Weights of a small transformer language model: 7 heads of 64 (1 for keys and values), a variant of Muon for these matrices.
MLP neurons of a small language model. Each row is named by its layer, matrix (gate and up: input weights) and neuron, and shows model dimensions 149-212. Each number is 50 + 12 x the weight over its row's rms, rounded and kept within 0 to 99. A neuron's up and down rows have the sign that makes its largest values positive.
A block is one neuron, or neurons of one layer that tend to fire together. Before each block is what it responds to, as a language model described it from the Wikipedia text at the highest values.

Description: Table separator dashes
L3.gate510:54 65 35 65 42 53 50 47 60 37 66 45 47 35 63 37 48 63 41 54 26 64 53 65 56 53 66 56 58 40 47 32 44 33 76 23 39 66 54 30 73 56 68 62 43 50 69 73 43 39 47 32 42 52 41 50 68 55 64 65 42 49 62 56
L3.up510:46 39 50 55 47 44 62 51 61 64 31 54 58 57 57 59 60 61 60 54 64 58 47 39 41 40 42 45 64 58 57 71 52 46 60 65 47 59 37 35 34 67 57 49 72 42 44 37 57 70 42 53 43 59 52 54 52 42 26 43 72 65 53 53

Description: Duration/quantity lead-ins
L11.gate70:34 54 47 38 51 60 43 48 71 45 43 47 57 37 41 38 64 22 52 47 46 44 35 62 65 50 40 49 62 64 50 53 28 63 46 47 59 44 61 33 39 52 54 44 55 53 48 67 51 42 52 48 44 46 51 41 64 57 49 38 71 57 43 54
L11.up70:28 47 50 45 50 43 41 55 74 45 53 43 49 61 43 64 57 27 52 29 59 57 43 62 50 48 53 39 70 51 66 50 36 29 44 33 49 54 53 48 23 76 40 58 52 72 47 54 53 68 64 73 68 62 52 39 44 52 62 55 57 66 51 38
L11.gate394:40 45 42 56 65 56 67 60 61 45 54 62 25 51 58 33 46 29 41 54 62 63 38 74 55 24 36 40 37 68 72 39 48 33 22 57 40 45 57 38 58 54 68 34 26 33 29 85 25 46 51 55 42 40 52 40 34 41 70 72 53 63 27 48
L11.up394:54 54 30 58 43 41 34 49 59 71 53 56 38 47 82 53 56 29 44 50 61 44 36 40 44 57 52 48 46 52 54 60 51 44 72 49 56 64 64 53 49 62 60 44 48 58 42 37 44 40 50 52 55 41 45 60 59 67 51 57 52 50 58 75
L11.gate450:73 67 36 41 55 44 50 55 53 50 36 59 68 40 52 29 69 38 67 49 58 38 44 50 36 72 54 54 45 60 52 57 65 58 45 62 50 72 41 44 51 51 44 54 33 44 32 45 40 29 51 51 65 43 30 53 52 47 61 33 81 62 37 49
L11.up450:61 72 63 42 49 43 43 46 57 55 31 53 62 25 60 43 43 38 64 40 46 40 36 69 44 36 44 48 62 41 52 59 15 64 64 52 48 69 50 61 56 54 52 40 62 49 67 78 48 46 52 43 23 39 61 48 32 62 33 44 56 66 44 57
L11.gate551:42 41 47 46 54 52 66 61 69 40 77 57 40 72 42 49 53 20 50 44 33 76 62 31 51 48 55 37 63 57 37 58 55 35 49 67 57 34 61 48 49 48 57 38 25 32 40 70 52 39 52 46 66 71 69 66 29 68 59 55 35 33 55 30
L11.up551:41 32 62 39 34 33 41 78 46 56 50 45 60 48 25 76 74 47 37 51 70 54 47 73 55 24 58 65 44 34 54 49 56 55 62 67 52 43 63 45 41 52 43 48 51 38 52 48 60 46 37 70 44 43 53 52 47 58 32 38 46 54 73 64

Description: Markdown table separator dashes
L10.gate87:53 41 44 57 32 61 37 62 60 44 56 39 50 46 64 42 77 46 44 31 45 68 60 53 53 49 32 56 37 56 49 59 58 59 36 53 55 61 46 43 48 66 66 52 64 31 46 50 63 64 62 49 51 60 43 57 35 52 57 40 57 37 55 48
L10.up87:66 28 48 46 69 70 49 49 50 49 57 42 38 62 69 53 59 44 35 61 47 46 37 41 59 43 59 56 65 50 44 48 28 63 47 60 48 39 53 62 50 29 33 49 51 73 57 62 65 42 45 56 40 28 71 49 45 44 48 59 46 31 45 46
L10.gate169:42 68 33 59 50 53 48 45 53 64 74 61 46 50 44 45 40 41 47 50 72 27 73 36 40 61 18 68 58 58 59 50 50 41 41 45 33 48 46 57 51 63 57 47 65 40 81 58 22 51 66 75 45 46 41 50 65 50 37 61 33 73 63 53
L10.up169:44 47 39 54 50 41 56 69 68 26 72 66 36 62 52 43 58 48 49 28 64 43 69 66 49 45 42 50 67 60 60 54 52 49 65 53 57 48 50 41 56 55 48 38 60 44 56 61 42 56 65 23 51 59 33 47 58 49 31 49 60 41 70 60
L10.gate181:51 68 41 34 35 42 40 33 54 58 39 42 43 46 49 71 83 49 68 64 33 35 49 67 58 45 70 47 56 53 41 70 45 61 52 57 51 55 52 40 55 48 44 47 64 49 54 57 61 53 60 84 35 89 48 51 52 53 76 48 59 38 42 57
L10.up181:54 59 42 59 54 66 39 48 44 39 47 41 55 58 79 64 57 49 66 54 47 39 60 55 57 63 43 57 38 48 57 47 53 53 73 52 37 51 55 48 48 47 70 35 36 73 31 50 28 62 47 60 63 55 59 59 58 59 32 74 55 60 42 57
L10.gate361:69 44 34 47 51 32 63 56 54 27 79 53 43 37 60 56 50 58 40 43 74 44 47 55 37 57 64 67 42 20 41 26 46 71 33 45 30 35 41 37 48 53 45 49 57 63 56 52 72 59 47 46 41 52 41 64 38 56 30 41 58 55 27 58
L10.up361:48 32 50 54 55 36 43 58 65 60 48 44 74 38 68 36 48 24 40 56 50 56 57 60 51 61 43 62 50 38 68 41 54 52 56 43 50 45 48 59 52 47 36 43 50 57 53 42 35 20 46 41 46 64 53 40 49 66 46 41 40 67 33 60
L10.gate405:62 49 51 72 49 49 63 59 66 57 54 67 70 30 55 53 53 60 44 61 63 44 64 28 59 60 45 62 61 42 47 50 47 34 58 44 51 30 53 24 58 68 34 59 62 50 34 54 30 38 49 61 45 46 46 65 73 46 30 54 43 31 40 52
L10.up405:47 43 52 38 35 39 41 47 38 48 56 62 36 66 48 15 37 71 56 60 41 46 46 56 57 43 36 56 53 47 50 56 32 54 47 35 42 43 47 57 53 51 47 50 44 59 58 65 57 67 36 54 51 68 53 56 57 54 56 54 43 55 32 60
L10.gate456:56 36 54 30 42 48 42 46 52 42 49 60 47 50 46 55 23 39 43 35 58 40 50 54 29 34 55 44 44 67 42 54 42 47 60 42 52 37 38 44 26 71 37 61 51 19 51 51 49 29 38 48 63 67 50 58 48 40 64 40 55 48 56 49
L10.up456:35 59 48 54 61 41 34 36 50 42 59 36 39 61 51 40 39 20 65 37 21 26 64 47 30 58 58 48 31 43 45 57 50 42 36 60 65 65 58 48 48 57 32 53 46 40 64 69 55 34 43 42 51 54 43 64 65 46 38 63 75 53 54 54
L10.gate488:37 57 51 44 52 42 49 50 36 62 54 52 41 57 44 54 45 45 71 84 56 61 54 52 74 45 36 57 48 54 59 46 50 49 60 35 38 26 41 60 54 58 64 43 58 46 54 37 66 43 47 32 47 67 31 57 68 45 55 53 43 37 61 53
L10.up488:28 49 45 40 36 50 43 53 59 40 42 58 37 63 35 46 35 66 41 68 53 34 59 45 53 43 51 40 66 54 67 63 73 54 30 61 52 63 40 30 41 66 45 34 56 39 64 73 53 66 50 28 40 40 62 39 48 49 64 57 78 42 71 43
L10.gate490:56 59 29 66 40 54 38 36 40 67 48 72 49 51 33 52 44 62 47 68 40 51 59 27 42 58 70 65 48 52 50 48 52 47 69 42 53 33 45 39 42 63 59 21 38 56 63 43 48 49 50 48 69 48 37 21 60 53 61 40 48 39 25 54
L10.up490:64 57 35 45 27 46 63 53 52 60 45 65 60 74 60 50 43 40 48 65 81 29 53 41 44 60 47 52 53 54 41 55 36 55 54 59 61 46 16 36 56 69 53 38 32 67 60 71 45 39 58 59 52 51 60 13 52 53 58 37 53 72 57 37
L10.gate501:70 50 42 46 43 59 38 35 56 42 57 30 30 53 59 71 57 58 59 35 49 63 63 44 40 54 61 41 44 37 65 52 52 19 71 53 27 38 53 65 48 51 37 73 45 48 67 46 34 54 59 54 41 47 44 51 34 60 62 21 59 70 49 44
L10.up501:46 47 48 43 47 62 46 42 50 71 56 50 36 51 74 56 72 62 51 45 18 51 63 56 50 56 53 37 61 59 39 24 56 35 57 41 20 38 65 61 31 68 52 71 61 56 48 63 21 55 66 53 68 62 50 70 45 77 40 33 62 48 60 44
L10.gate509:55 53 45 70 40 41 61 41 34 47 87 45 65 39 56 41 66 67 70 51 82 64 65 60 61 45 23 45 32 59 52 45 63 53 44 38 60 68 59 61 42 31 62 56 52 60 73 36 41 41 41 46 38 42 50 49 26 36 29 62 75 55 61 50
L10.up509:31 33 60 52 28 69 57 59 40 43 43 42 67 45 44 15 47 47 38 41 45 44 54 49 24 48 45 55 35 49 44 48 45 40 40 73 43 61 39 59 35 67 91 42 69 57 62 44 38 40 74 54 38 52 73 29 35 30 62 51 46 68 54 48
L10.gate560:43 63 32 50 40 45 48 61 65 59 37 46 52 31 59 69 52 71 60 39 55 45 40 48 41 27 45 48 19 56 55 37 58 49 57 25 35 53 32 56 41 46 37 56 22 56 70 39 33 52 57 43 60 71 41 63 70 59 57 27 30 44 48 58
L10.up560:43 71 62 59 44 58 51 47 56 59 66 41 31 59 77 66 67 43 54 49 64 53 64 50 60 64 54 68 52 66 45 44 65 37 45 61 67 40 64 59 56 56 48 49 29 62 50 50 54 60 55 44 38 46 30 61 55 47 40 67 46 52 55 41
L10.gate629:61 58 27 66 31 25 35 38 57 52 49 51 44 39 33 62 28 52 42 22 39 64 41 40 58 34 46 57 52 43 58 28 49 47 52 65 38 70 58 45 48 57 66 50 40 42 54 51 14 39 44 47 46 58 46 53 92 48 62 28 47 55 61 54
L10.up629:32 29 49 54 48 62 48 30 42 43 70 39 51 48 63 40 56 59 30 36 38 54 61 34 75 65 43 68 63 36 57 57 43 59 65 42 50 69 63 25 42 39 40 47 58 38 57 51 23 43 43 52 55 28 35 50 50 41 52 34 54 52 40 57
L10.gate723:47 47 46 55 48 55 41 62 48 43 52 33 19 36 34 57 55 60 36 51 45 84 59 37 59 57 45 29 46 61 59 35 70 65 62 40 41 56 65 37 72 56 49 54 62 59 48 67 37 51 42 44 55 57 29 27 35 51 53 64 55 49 61 69
L10.up723:44 47 52 58 23 55 48 49 37 51 43 58 44 48 55 50 40 60 56 61 43 65 55 25 45 41 74 46 28 43 11 51 68 39 61 31 52 60 71 41 44 56 54 56 55 56 43 55 44 29 54 48 53 61 53 53 50 61 36 53 44 17 54 32
L10.gate757:49 46 50 62 66 44 49 48 60 48 62 39 39 58 56 66 68 60 35 38 70 47 52 69 47 46 39 57 31 33 29 44 69 34 60 49 48 68 55 48 58 74 54 49 50 48 56 45 55 29 60 11 51 69 46 69 64 62 45 36 52 44 54 40
L10.up757:40 39 34 40 56 52 36 53 55 48 43 44 58 45 39 54 71 57 33 59 39 45 41 47 50 55 47 51 32 43 27 47 48 52 43 52 45 50 55 41 70 62 41 52 50 47 53 28 47 49 43 44 35 45 55 38 46 47 42 47 48 49 57 29
L10.gate828:50 33 40 57 58 59 17 52 55 54 52 66 75 57 47 75 33 52 60 73 68 39 55 41 50 70 56 65 56 47 58 48 44 42 48 49 44 47 52 63 55 42 50 73 37 39 73 39 29 38 50 44 47 39 39 54 38 52 54 40 53 37 20 60
L10.up828:45 39 47 48 31 42 37 36 61 57 47 87 28 52 53 58 53 49 39 80 51 50 59 42 65 44 38 59 21 37 22 44 61 60 52 39 17 34 47 59 53 69 61 54 33 68 52 63 46 53 38 62 44 54 65 54 35 30 41 35 62 70 47 47
L10.gate852:58 62 35 20 61 42 48 62 61 61 73 34 39 50 48 43 64 41 51 35 40 56 44 47 45 53 46 49 33 58 68 35 34 46 47 54 39 47 32 23 42 69 42 38 43 54 72 52 59 60 55 49 38 42 50 40 48 76 63 34 53 25 40 49
L10.up852:43 55 41 47 64 44 77 53 42 38 41 63 44 52 56 61 57 26 39 18 43 43 48 46 60 55 53 84 65 64 51 64 51 37 52 61 54 55 44 41 53 52 46 39 16 63 61 44 59 44 28 41 40 50 55 64 32 52 53 43 55 54 55 50

Description: Determiner after preposition
L10.gate36:55 56 48 45 25 60 46 67 46 56 29 52 23 32 48 51 61 59 53 55 34 52 49 61 52 32 43 38 27 63 54 35 61 49 80 38 62 51 47 52 67 45 35 59 48 53 44 27 47 55 58 52 39 44 65 59 45 45 47 73 31 32 53 52
L10.up36:32 46 78 45 40 50 51 59 24 55 64 38 40 71 46 43 66 38 36 16 69 31 71 57 55 58 58 46 47 56 45 65 27 57 48 37 63 62 48 54 56 56 36 59 41 38 50 47 47 49 75 34 71 61 67 31 47 65 52 50 45 57 46 21
L10.gate75:54 74 54 67 49 40 47 57 67 31 48 46 51 48 56 69 44 57 45 59 51 70 48 59 46 40 57 58 43 40 45 39 72 61 42 53 45 58 57 60 40 57 49 52 61 47 45 50 50 62 44 67 55 37 55 52 44 37 56 44 73 63 53 40
L10.up75:30 48 36 56 57 22 56 38 53 70 31 60 56 46 62 56 49 60 70 67 40 56 43 52 47 42 72 41 39 33 43 36 51 60 42 71 57 28 56 37 52 60 28 42 41 72 30 49 41 63 61 50 36 41 54 26 70 60 44 57 43 56 65 38
L10.gate83:46 34 31 48 65 49 43 68 28 59 54 36 54 56 38 36 31 53 65 40 30 38 59 49 49 58 45 57 37 67 46 57 28 38 53 43 36 48 42 47 40 33 45 52 60 49 57 58 56 44 32 50 67 65 57 44 41 19 44 59 40 75 49 56
L10.up83:33 59 44 47 69 36 57 65 69 64 24 47 49 59 11 51 50 33 37 22 57 46 39 65 32 49 40 45 08 58 44 49 20 53 50 54 56 33 45 58 50 52 26 55 45 50 55 50 48 62 29 48 46 51 63 62 21 42 63 53 48 40 48 57
L10.gate101:71 38 65 58 38 56 24 62 43 47 45 38 70 48 52 37 51 26 52 49 68 47 52 17 53 65 51 32 26 54 64 51 29 43 41 29 38 44 37 51 39 53 48 67 46 74 50 67 61 34 28 55 51 15 36 36 51 36 36 69 52 43 52 48
L10.up101:36 43 34 54 40 60 43 55 34 44 54 53 72 59 52 64 34 45 54 39 64 55 40 59 42 53 53 65 44 32 47 52 31 56 29 51 38 45 54 66 49 58 45 21 68 57 54 50 51 41 63 51 48 45 65 61 59 47 51 38 34 29 53 58
L10.gate102:34 66 51 62 48 45 47 47 56 44 31 53 25 69 44 49 57 55 58 47 52 50 24 64 52 58 44 48 54 51 47 37 44 27 36 79 39 49 54 33 66 58 41 71 48 53 47 68 66 33 57 53 44 50 41 55 44 31 54 36 67 67 46 44
L10.up102:50 67 29 40 64 58 39 65 34 40 51 56 33 65 55 42 48 49 69 41 59 36 53 55 55 58 42 59 49 46 50 36 17 37 44 42 80 54 53 32 52 76 48 44 53 40 53 65 60 79 59 53 50 41 45 33 64 37 50 56 43 50 45 52
L10.gate205:49 56 43 40 57 62 44 68 38 60 63 56 47 55 49 41 45 54 38 38 59 55 65 39 61 49 65 69 40 55 54 55 52 61 35 39 35 54 55 66 22 58 37 57 46 70 45 57 58 62 53 48 33 53 62 56 50 57 32 62 61 59 41 47
L10.up205:47 53 36 40 42 50 35 49 34 26 48 61 15 51 53 55 43 41 47 57 60 57 61 60 48 29 50 50 63 46 61 66 47 57 42 27 50 52 42 49 42 36 45 62 58 44 53 47 44 36 58 51 56 47 52 49 38 50 46 42 42 57 50 63
L10.gate211:49 37 45 51 60 61 38 41 62 59 41 58 51 58 48 57 51 56 39 43 41 58 31 60 55 32 61 74 51 50 32 39 50 26 42 56 31 57 51 38 56 35 59 60 46 72 53 56 51 39 35 22 58 71 40 62 70 43 52 65 49 41 32 29
L10.up211:58 53 56 53 25 60 46 45 34 56 39 51 56 51 43 40 56 40 52 65 68 39 65 66 78 51 48 50 24 39 33 29 57 55 61 59 37 60 53 46 31 52 50 43 63 80 39 46 49 59 51 64 39 53 42 47 43 17 60 41 56 30 61 44
L10.gate309:28 45 51 38 63 42 21 59 66 50 58 27 32 58 41 53 30 47 73 28 56 48 59 49 22 23 53 54 53 47 41 42 38 48 46 50 47 42 61 53 33 77 46 58 48 53 69 72 54 39 59 69 71 55 42 65 44 59 71 70 40 46 67 47
L10.up309:16 64 48 43 54 42 35 29 67 51 71 73 71 46 72 69 60 49 67 67 40 61 43 47 68 39 37 51 63 51 47 51 56 42 64 44 43 61 47 35 42 70 35 74 30 58 58 48 62 60 43 62 53 42 44 50 65 49 59 57 46 59 28 26
L10.gate443:59 58 25 42 57 36 51 53 74 61 51 49 56 38 37 59 59 31 43 35 48 69 46 70 51 25 46 45 42 35 35 52 43 43 32 19 40 48 63 50 45 31 24 42 75 71 31 40 49 66 38 52 53 50 56 67 52 48 41 58 54 42 41 36
L10.up443:51 63 41 32 72 48 65 66 56 59 37 53 39 37 53 44 54 43 47 45 50 68 55 53 45 47 39 25 52 43 34 56 23 50 58 47 49 53 62 39 41 62 39 60 60 43 46 48 48 37 55 49 48 48 30 49 42 38 23 49 79 47 54 43
L10.gate519:44 63 25 45 39 50 55 53 61 54 22 53 38 39 52 31 60 54 42 46 60 53 49 42 48 52 60 57 45 38 70 56 44 52 44 54 36 44 39 68 48 53 51 44 70 52 39 36 55 59 67 52 38 37 63 53 42 40 27 45 51 67 56 64
L10.up519:59 32 51 45 48 42 81 44 27 53 67 53 55 39 79 59 60 20 70 60 45 61 54 44 52 55 61 31 43 45 50 57 40 44 52 37 65 38 45 25 49 51 30 59 39 63 49 58 42 39 56 30 41 53 53 51 37 72 67 22 53 42 56 58
L10.gate615:69 44 45 61 44 62 61 45 52 58 43 38 53 30 62 57 41 50 49 50 47 39 53 51 32 56 52 60 29 25 40 48 39 39 41 71 45 67 61 46 66 56 62 70 52 51 71 45 62 41 64 45 43 63 73 66 45 42 99 48 53 36 65 52
L10.up615:43 55 67 36 66 46 62 60 49 59 33 49 57 65 68 38 50 57 55 27 40 50 54 29 51 63 41 49 48 47 43 49 60 31 49 57 48 70 45 55 82 54 51 62 54 64 49 32 75 54 56 43 36 37 87 51 49 42 76 42 57 40 54 54
L10.gate617:38 28 52 46 54 43 52 64 53 49 54 52 45 72 55 68 44 63 70 60 58 53 36 48 69 37 60 41 38 45 46 43 51 52 29 56 45 47 25 47 42 60 44 24 39 47 57 55 64 36 51 50 35 58 48 28 50 50 55 55 47 56 32 45
L10.up617:43 62 59 51 55 37 51 54 44 50 38 36 51 59 71 38 48 44 23 52 47 50 23 53 61 39 51 22 53 40 62 36 53 55 31 40 55 47 59 58 52 72 40 41 44 44 49 46 41 57 41 53 63 65 48 34 51 27 62 53 66 66 43 67
L10.gate658:47 55 33 56 56 50 64 47 51 58 57 41 53 56 49 44 59 43 41 47 70 44 54 38 35 56 31 51 59 52 56 19 55 70 44 63 46 39 51 49 76 71 55 46 40 54 59 55 47 40 37 26 43 53 62 59 11 42 56 57 54 52 46 50
L10.up658:44 52 48 64 52 52 54 57 40 43 47 54 53 25 61 41 62 60 44 73 49 50 54 62 30 34 29 46 60 54 62 43 59 57 26 58 46 54 48 57 53 64 52 47 29 48 54 61 48 37 60 36 46 44 36 53 47 67 55 41 44 53 48 59
L10.gate798:50 59 61 61 72 47 59 60 60 59 58 70 47 34 42 66 74 63 61 19 38 54 52 63 36 55 45 67 55 70 46 54 57 35 48 65 51 40 48 51 51 58 52 43 46 51 55 48 55 47 51 46 48 76 49 51 60 52 46 31 27 53 50 68
L10.up798:42 47 67 67 60 58 45 31 56 52 30 48 51 42 50 58 52 43 40 23 53 51 52 51 41 44 38 50 38 53 43 53 73 45 25 51 55 34 56 50 35 48 61 51 62 65 39 39 52 44 60 44 49 62 39 53 58 47 42 41 36 26 48 44
L10.gate869:48 64 42 67 40 50 46 54 46 58 52 43 41 74 38 55 59 23 43 27 66 52 49 45 44 40 65 45 37 50 35 66 50 48 58 52 45 48 57 48 58 65 73 57 49 49 44 54 32 48 59 40 49 76 41 47 47 51 21 65 53 53 40 58
L10.up869:34 52 51 36 30 68 62 66 56 42 41 58 39 44 46 34 57 48 37 53 69 59 78 56 49 41 60 80 56 51 54 50 43 32 46 51 52 68 40 60 62 46 67 24 40 41 47 34 55 63 46 35 60 63 26 40 12 44 52 47 46 49 57 38
L10.gate878:49 48 53 63 62 39 42 33 50 42 35 45 41 54 46 36 33 42 56 49 47 45 70 69 63 67 46 39 45 65 59 65 36 36 60 55 59 42 41 24 40 62 31 36 46 58 44 43 55 65 41 52 73 42 74 53 44 50 59 44 62 43 35 58
L10.up878:78 52 25 48 64 51 54 52 56 67 52 65 41 45 51 64 49 38 63 55 51 80 58 64 61 54 36 47 59 59 55 34 40 53 34 40 67 64 66 53 36 53 19 63 64 61 59 54 56 58 44 40 49 41 62 53 73 69 39 36 35 54 46 71

Description: Markdown table separator dashes
L11.gate313:51 44 59 50 49 43 47 51 52 32 77 33 39 53 27 43 81 51 61 60 63 50 48 49 53 50 63 51 52 34 60 42 50 51 62 77 53 48 88 28 53 74 39 31 52 45 61 58 49 41 46 49 36 49 56 58 10 43 56 60 54 46 56 32
L11.up313:68 65 59 59 34 51 61 34 54 53 50 39 69 72 46 64 38 52 56 40 57 71 42 43 40 39 57 52 31 34 34 60 43 59 41 65 72 50 45 46 74 37 62 47 42 57 52 39 22 69 57 45 61 49 46 47 48 55 50 45 42 42 45 52
L11.gate501:59 41 32 61 57 65 38 38 53 52 44 42 51 64 35 56 49 51 56 46 61 54 66 50 66 52 30 76 40 46 62 40 54 44 53 56 55 47 33 61 36 39 68 40 51 66 59 41 29 44 36 31 47 51 43 64 48 42 49 38 59 55 41 62
L11.up501:63 62 22 55 54 36 25 39 35 43 40 64 38 43 48 51 41 44 56 43 46 52 57 33 47 29 50 55 45 52 50 36 58 45 66 51 37 48 53 57 35 55 45 47 53 46 50 31 42 45 28 43 35 59 38 44 44 47 63 27 41 76 61 60
L11.gate765:45 45 19 42 28 55 58 41 50 52 54 42 50 34 24 71 52 43 31 43 49 41 56 66 60 24 49 60 49 57 25 59 50 39 58 59 38 51 41 61 50 59 50 55 38 52 64 58 57 39 52 55 48 69 56 61 43 70 53 44 56 54 40 29
L11.up765:69 41 52 68 56 42 50 56 52 51 59 45 36 67 49 52 40 63 38 49 70 45 60 41 55 46 74 45 58 51 30 69 69 57 61 46 44 54 51 52 67 48 52 58 29 48 77 63 46 38 50 52 32 53 51 42 70 44 62 43 48 67 62 62
L11.gate803:61 48 25 58 45 26 46 58 47 41 53 56 32 45 55 74 59 54 59 45 26 26 63 48 49 49 46 60 69 44 52 34 50 42 57 57 37 45 35 26 41 47 56 33 53 28 74 43 32 69 55 54 21 69 34 58 59 53 63 47 56 59 62 59
L11.up803:27 56 22 77 47 61 59 46 60 44 53 45 64 40 58 60 57 60 55 29 42 33 43 47 65 45 85 60 58 41 31 51 47 56 70 65 43 43 55 45 23 56 59 47 48 54 65 39 40 51 69 34 45 56 57 64 49 31 55 44 46 49 79 58